config = dict(
    head_dim=64,
    norm_place='pre',
    norm_eps=1e-06,
    positions='learned',
    bias='all',
    init='uniform',
    beta1=0.95,
    max_grad_norm=0.5,
    warmup_steps=200,
    max_seq_len=512,
)
MLP neurons of a small language model. Each row is named by its layer, matrix (down: output weights) and neuron, and shows model dimensions 0-223. Each number is 500 + 50 x the weight over its row's rms, rounded and kept within 0 to 999. Numbers have three digits each.
After each neuron's rows is what it responds to, as a language model described it from the Wikipedia text at the highest values.

L3.down544:540398415499533466504543486479493454531500515445559562454535489514482522360518439513555494500485499570486433630548541433462464513497377553522523609532468475461500543468453502511504543500537395502475406493538469476460530524474448499440452474518526554533473426456530535556485482527525486487485624540545464540494451539504448531549517551513522525461515464495482485443512498575479496518560539536456490489476426570451452533658438520495526521547541501518497443531500650535558450504551546462499494480548504533509466577614411405470421444494570509448572493378500518594421515491418521539565453495467511500445523549458501482361558384466505460546538596505451586433409562486496472546545
Description: Connectives and units in census or geography statistics (from, at, km, res-), plus second pieces of split words like r-ab-bit, l-ab-or.

L4.down745:388540462508441526483529520471566602417523531540424528476521412571595433559531499458506515546457477550483519513489510482572488494521502551439361460393490516475473495550555507561426439486527500560517586496496541423559447416594514445525569487565480506497425511513498529573441541418412502510513550525487526533484449570466574407494539440464583500485523441478503566535459509566530537474563453494531490470467488481525488552395412444551499549433445573419430486537533502494556538470558461480482406528508465448493382487498529510503472483563526509526490466424508553461468534520364472507457570525507605497602579464583502483506538546429494505427534484536453494586614547374526522535536
Description: Opening piece of a word split into several tokens, mostly sh/Sh, Sw and Sc, as in short, Sweden, Switzerland, Science.

L8.down222:567474433468597466531533545404436495503452429518478478561516490557502454435546438476446574459503472501436518626608423478430506479543513528530345537525499494535504526483610484513483398468547400519547558426447478428496482468603572521426517558475503474515512438570458466536371539461521577534439474482504431476456546542476592533493464465554494503477564503503530528547538497473477498516563549510538508449455606456496512571586524563535434503482437503595483475545526424514452485463508537557499519533518544481497514467500491377496453504486595406531498536518434549513397460506462479538451385502558480513603497445474575602528602531455457567438562484446465495491524453540460495441501
Description: Word-piece tokens inside an unfinished word, mostly right after its first letter or piece, as in cl(osed), c(ens)us, D(or)is, V(ill)age.

L3.down705:461480512479558541440514491513484495479448460569460529500569519667479518523333484569483431596475446496460565492621475474468515457524559530451552527486451474464487540582505461523423500487461550488594525439534416440485455473489545605488499580500472444485485538500611502507574365418447530507514421583487496488447601555500396495535587528474525615497431512389523597515465530521521450450499424506510554495379478508520505516596515504541490539485527482503494557467546500508519436462580438504471468466469446493474492529511471515558495537589485492453556444463534563512382502430349531488487537480570504471448545494463540531551425507483564441549542466504502517519478496501497573530445
Description: Word-internal pieces, mostly vowel plus consonant, after a short opening piece and before a suffix, such as ann in manned, anc in rancher, ous in housing.

L8.down646:455507533529556545466434465482559507469459529421569476575543458565447435538424527469398544505535481518448449463458589493561490586467481415566505426497563466449445475445447548387447521590534470594547452498499530489494531455468478511578547467490454518428478457383489475556638576496582444443469424520484479504482440487540465487424580525539386437502478576465539528480511418520584517502442516605515570464495525472536437561510551449486448555401536508507529548468475476467457554537525533488469528502446557493513643499442505492539425456620549514515564421553541476435480479505502492526501525477444591554491553497587593600484438539454473486489506554494517460473407499551547439471511
Description: Fires on sentence-ending periods and closing quote-periods, on == section headings after a blank line, and on word-final "is" pieces (basis, axis, regularis).

L3.down876:451462464488451397527541457443514446551490503547523494535514492538500465578515525505420456534465456520501549514496493481445570544453511460470464455435479537498451497526477517514517553453542496457546533498452520554585545489524541422603444462571534506517539558570480564540450479492570569450589572381523418467477488460471631484463393487478491550520480442462538468550430499413458543490525414495482493566493537472473438604432446443576510493536471538537560451498471487567532509408563461534534368544522553373584624567610487464466434434530480473497547539494542417480518526516558518443443457532488521529519418423499530507376492578481529542452458514445376517566607499503470527553524
Description: Inner pieces of words split into several tokens, often in infobox or list entries, such as Gr-ound-breaking, Def-en-se, Comp-any, serv-ice, fil-ter-ing; also bullet marks in area infoboxes.

L3.down695:507570548495538503510436543503474500416442516412536524470507605571435455540365580482547440549558565491528468510508536514575420511419572474466445533478480481416460527549546537410531528508528480419471459514623471451491485508568592524503567511571455499440480472478479453475586441532537618423471514557478473525505452504415519494507596456423449560556499548617521462472496523504535479485465548427461510445534468458490640516435528519458499507442546474435564528439566501542464577568463540417530493423555570625544511495416440487428469513522538520446507551493481438563533553456465469520407518477459544412447460476451568496480559423504511483570469487440522524538586495443506495427467
Description: Final pieces of compound modifiers before a noun, strongest on -based (Hollywood-based, evidence-based); also year digits, first, well-known, educational.

L4.down856:539472493484505460550448544493358488548472486456452543476533418486545481591434494576493520437614513487461465435503538583509542509502441525533477554463442506468550515503457589509575468450558466411513633524501519510542442578508498465410444502504503479480488538596542497597517618441415478511547419532513504513503451506553449517380481570590488471482430531657522639511518568555559428482505532440430536509429491441461481488475543495538496569546502470498510449413508459434455467520527460466523482423524473487471468563582515548513505589572490468479514552430400577497480485590503512563469419528446599443460519580503493414463492492534429477560536429460484463526577490489508494514491
Description: A lone "m" piece split from the start of a word (m|ale, m|akeup, m|ines); also "School"/"College" ending institution names, and area-unit pieces like km^{2} and sq mi in infoboxes.

L4.down34:516505529538486493431420415506427499573526474504501512513473562468502375567461461523504529521432514532544466421448547518456583456571481659535486468468518466425541393438561471518531505533564518449510529563532538518563438577467474504428588519419523601505555531479542492443530524458536469464511514421481516531508463587479541604520444534568402501496471538494518433499525470424528442553514468522496607536546634447462449531513513496476536452481505548515536486569573516542513443468536461557565409470465507472484442487443460437577555418548408489504465435498536561496472535474436488430441432492605529448474504620500465469479511475551439512500528530413524481407418529622420565476486
Description: Mostly "a"/"an" after "is" opening biographies (is a Scottish footballer); also second word-pieces completing split words (h-ow, sou-ther-n, sil-ver).

L4.down101:445561528485489498534542471516436518492498441437501548468618549545438424487427458523507488485479519477500542505497513480534389525406521626476554562501423551597548401462408488477474577520554499514486529479577465416488486535505506518444548538458508500494457431427595493556532414513507576407491580526518566522529509469403450469483500507449529524489459541569467436515466577606431591541528542484454435501534452481533627598446496517516484536493416478448572539524481453515491461599509526581531495375447472563506452540477466457436487499579551464433504516543470528468496508527508449460553524421572488531468525421402516450527449540557462469564448516526491536478641493567497615435459
Description: Adjectives or adjective word-pieces right after a determiner or possessive, before the noun they modify, such as its original, the main, local.

L8.down658:518423500513546543475547484464486472453448566487499489476590510469590499443457505540484518476494523548510387468467447397491380572546587525383532539419486517554468459473494492563490545458524497565372503578552496477421595400484449484443527599497475529556540484521449431442437440463434524469507408496544454451512406456503494491452526592514522462525402472543499546588476581525498580442455502506391480449541481547517547553542538464511492461449483481492421528550497539415544553431492447509484486516480483467537557482448587506465564522558568433537468516530597479533460504504478530459502464460466567503489513544570489473519419571523618528542619448587537434469646533488485496565496
Description: Word-piece stems completing a split word, usually verbs or their nouns, followed by suffixes like -ed, -ing, -ion, e.g. elect, ass-ess, co-ach, inter-act.

L3.down143:594491594506513459427436394444453588491531494540412460525421525496491483454539523480543415521449551489524481562521397408472389423469524495526586582581552614512596528551436497569574549478600512553549497555468490422574453551551528498496458548514405489482502433568565508471433434508404510547542517476496557536450513476395540538407439455481474506453555510589575509491532474485415478454432461457445505479406464484454502558534531504537421503453563464543470489403498452441591491513481424418464473520475551515489531484458512530461602430531530497441517455561478413516573443485596531490525543582442531509466486513552554492520503565487480485551498460526547453513574483512489548559485
Description: Prepositions such as to, by, as, from, with that follow a participle, verb or noun they complete, as in due to, access to, known as.

L4.down813:481390457515503511426508534456383485549584477493549493394436447486512530499444436471453647494531451551438511508548569448556500484447529416391539388436525532505544550541526594581470482507495543549505414528541459515514465388483574593574543513522590583531551416503491463496389395524571500429514437496587581562516461447463456559482543463570502552493478513557475459533566494515462374511463473399530476547539560498522467436496480449520575489473529500438517539521505599581527516463487487540449439554491427426558556481552515508421467558545487440499569489553469450576508450517478482547423513483494499452517463534535518499533464525556542432442526491452576528517465460447464553483503
Description: First subword piece of a split word, mostly right after numbers in census, election and measurement text, e.g. m(ales), per (cent), h(ousing).

L8.down163:501493580599503359453528398451604446558468496447574472459510481484612442517654539461537540486517520491493433533457505495501416526544506489492458541534559475557507492520533457484550510523457569478498521526500392581435488524462547507435417440488481444464485445468502496514493496484508564487606515532518473534444480558472482556481395488511511579519418482505520467538450446512534508498551544486567490506570591487508474483561550556474507569496580413493507502412542425502497504528381438504436424568457596478482525464560554417577467497422589578431513551460536474540542540489450483552473476419498521437514501467540585464479496561542542514421500461543463393454349494491523563582439
Description: Column separators in sports statistics table headers, such as the pipe after GF, GP or AB; weaker on mid-word fragments like g(ender), dens(ity), so(il).

L8.down804:512475551453504503460518487500522534531483432412504492449560549530394483568473584494474493545583462612495519524449449488494497425555500449437589506464541515441496515521477564509586497478441616457532556433479606518445427506479496536436589488482547503445474465475552528587526504494448509397500552573497476500520531526520447490458681465460555441487477537456528453548542516460459532428563482415546524549470563490484511468396517482523528469521428527507440540521576465618498514475454499426596492543585466482458527445552521458477475487515493584508472516576501465380601469517528406446526548520553440536477376518545507512482470438447422521505544548336523502584531451478448510444502
Description: Final word pieces that complete a modifier (mostly adjectives) split across tokens, such as ent-ire, promot-ional, inaug-ural; also year digits like 19-76 and words like early.

L3.down235:490629538540423633420498438541524469550534541481413544492538415495562487516389427466541541430500401552493478478457498476547483538427509411451574485473486454453598468494423520498486457444527498508487525433527480540486486500471496447507535508540483490456523490494396499510541512572454523506479511456524521473531529579615477615511475490504469602497499566457482546511461475387483489440505538499551575445427576489558515507472558465491533549466470436426479532530465466479471580524484589476441433637512523612512629528436523511405411420468477473455542619508456484478517467486458499421415488486532487531464557515528630509503558516530486511502490573544516626472439442513469540530506
Description: Fires on coordinating words joining two items, such as and, or and /, and on a word-initial g piece (g-yri, g-astropod, g-reatly).

L4.down722:525515425472465447496582484478518534468570489480630524425426577523455565469432483517540518477514511538460459532451538489517540557505576502514514501502462530533492542537576584523499444406522484498466489540562445436550472548517500512506466578537385556412418518475434472414566385529499461566536469392565509459528479502455497504568587409395533570505512588551486506475471535565518602518527491505629430504429515442458554613395519544501492511509452452461372484437552484463446575583579629460584505510489474563499537586424492428498468435514570464539505552507485556422440536451495467480449467494517483570470436472447521457504501565506495491468477454497522459546452520488487478428554
Description: Two groups: the conjunction and linking paired items such as ages, years or names (18 and 24, Choros and Khoits), and mid-word st-pieces (J-ust-ice, F-est-ival, st-yle).

L3.down561:549428434450612499477567512445450480510489523417499505513524546632484517447535448584517451545566530498426537407549509474551504461495481444512511511505494404544468544575470527461520598520472458548440508507511550547483423487494521521469507480451468477492530511472545537490556428476413499583471571517526488366423562517488443416438482564524469539449539424590455483523585480604487481411540570553523488516512560561415453518460489499498429472494442461507516540513503510467491549546537486535502485457467555529477414433466502515468621534665414587560389420569470473480468477428430491485450466443462526494500383419552564511539514464525507551441472535513597535515512611581484483517519
Description: Word-piece tokens that continue a word split after a short opening piece, such as sc-ore, sp-ent, r-ent-al, sh-ort, ro-le, Ind-ian.

L8.down292:542513349454462581455510438488539475494527427418438542613500538485469538502482394534493491424511581555619483515464452467450483477435491585442503491496537497470488445481516490562480516487499565470524521582482510517586508621602583529473471441469502550442474507482536466544572409525505558513511579454587445540474422440477500405501470574463432412503498435456478429537408542513550480380532499522487573518516446573525518575508413510578502499517524501534475520435579445517433484555624510530468530441428453521526530534491456464451490540547433469501448431552429580520498571464485481503515474563513527528476493447593470532443431579574521538485496499475513474591610464467457579471535
Description: The split-off word-start token " f" (f-ire, f-all, f-act, f-ate, f-avour), plus function words like to, of, under after phrases such as due or total.

L3.down474:493543548548525430480571478557511482360474553496486599463474427520587588575487501527537508458574495507468495515477474484441609557516586494527457535465491425553528457496432474483482472495477533508457499492452597508416514465602536595486440494523510514469519475466551511364470486434428434592629460589536431508541425524583470538468449530551583505512571577444498542474439442510491495475506529496456389441521446556529503438499497437496538439492577480467467551620572497443495411463495458470527447476478492473460417487483486593470512516496511482512542423579540533544416561520485407491544479526451582502537568530454514590457574497489457562440475491506453421483445495618438566492517
Description: Tokens opening a new block after a blank line: == or === heading markers, and the " (" following a subject's name in biographies (e.g. "Craig Slater (born").

L4.down490:504486516466510525546392561497464529343536528507397593538479500519491502618444421428475486400475504446576402453499514465498479487520486460601518538501451601505589490563532429439542546442455511587500467465534595479442496663546419550482524448446480507495453568495438471396419472432480508532513541411518469538513485448449493532495442464501473529513503454460562455520581513504502516517523490418498540528459491471482513496446524600458601501494486517557468498625572533536499479422600441574507478535438505486458472487560446514510468616452457485496478501456419561538475477457585518532503510420592580545481490544542476483551433568522488462486510485500503498474627459499501583533476
Description: Prepositions such as of, by, to, and under right after a noun or participle, e.g. name of, according to, translated by, under the age.

L4.down445:511415580415594519474507557554527552526488496465433484514450489496462520482539492492507512431418443495451577498490523477606472492515569524461489527526573603476474583405430513566531441413497493534561552400533479453432502442534581483441505474499558439476514558471542534539470486520544480571513504459472488572477478548523485504417478586487497488353469669574501384516505532445558453522390483468471484522509430505522401527506481499418558515512434392478542456455535432534530538521502523464469520496435496477564471477474436452479472488591476473511495573533481479570495546503498551485565476569460493517497460483512599508473604529447560516551556541490533554427525396434518639389548
Description: Tokens at the start of Wikipedia articles or sections: the first letter after a "= Title =" heading, short-description endings (player, born 1961)), name-then-punctuation in leads (;, ),), and field-label colons (Mayor:, Authority:).

L8.down27:486433499535514454423521515456467511454604485505570512490499522469442517458538447456484432465544535517554472540406467511512434486555453508528541483496568488506509540561496544512520469506412521401492520471549458487510536480425541578537538361543506545411532475538421541437466436424483548451419580553478476483541499527542466484477504532479464484555480483465522446483470592465461431338506486564503481489538433479526439491483558551574439475425541429557558534519531479466443398469408571552509505480526553545473508494474541525495629425541489468545589540479544550460465515543581433560464507540409612570470526431542489485566509419455474421459486544606546546599663522513500520484580
Description: Conjunctions and sentence openers that start a new clause or predicate, mostly and, but, or after a clause, plus It or This at sentence start.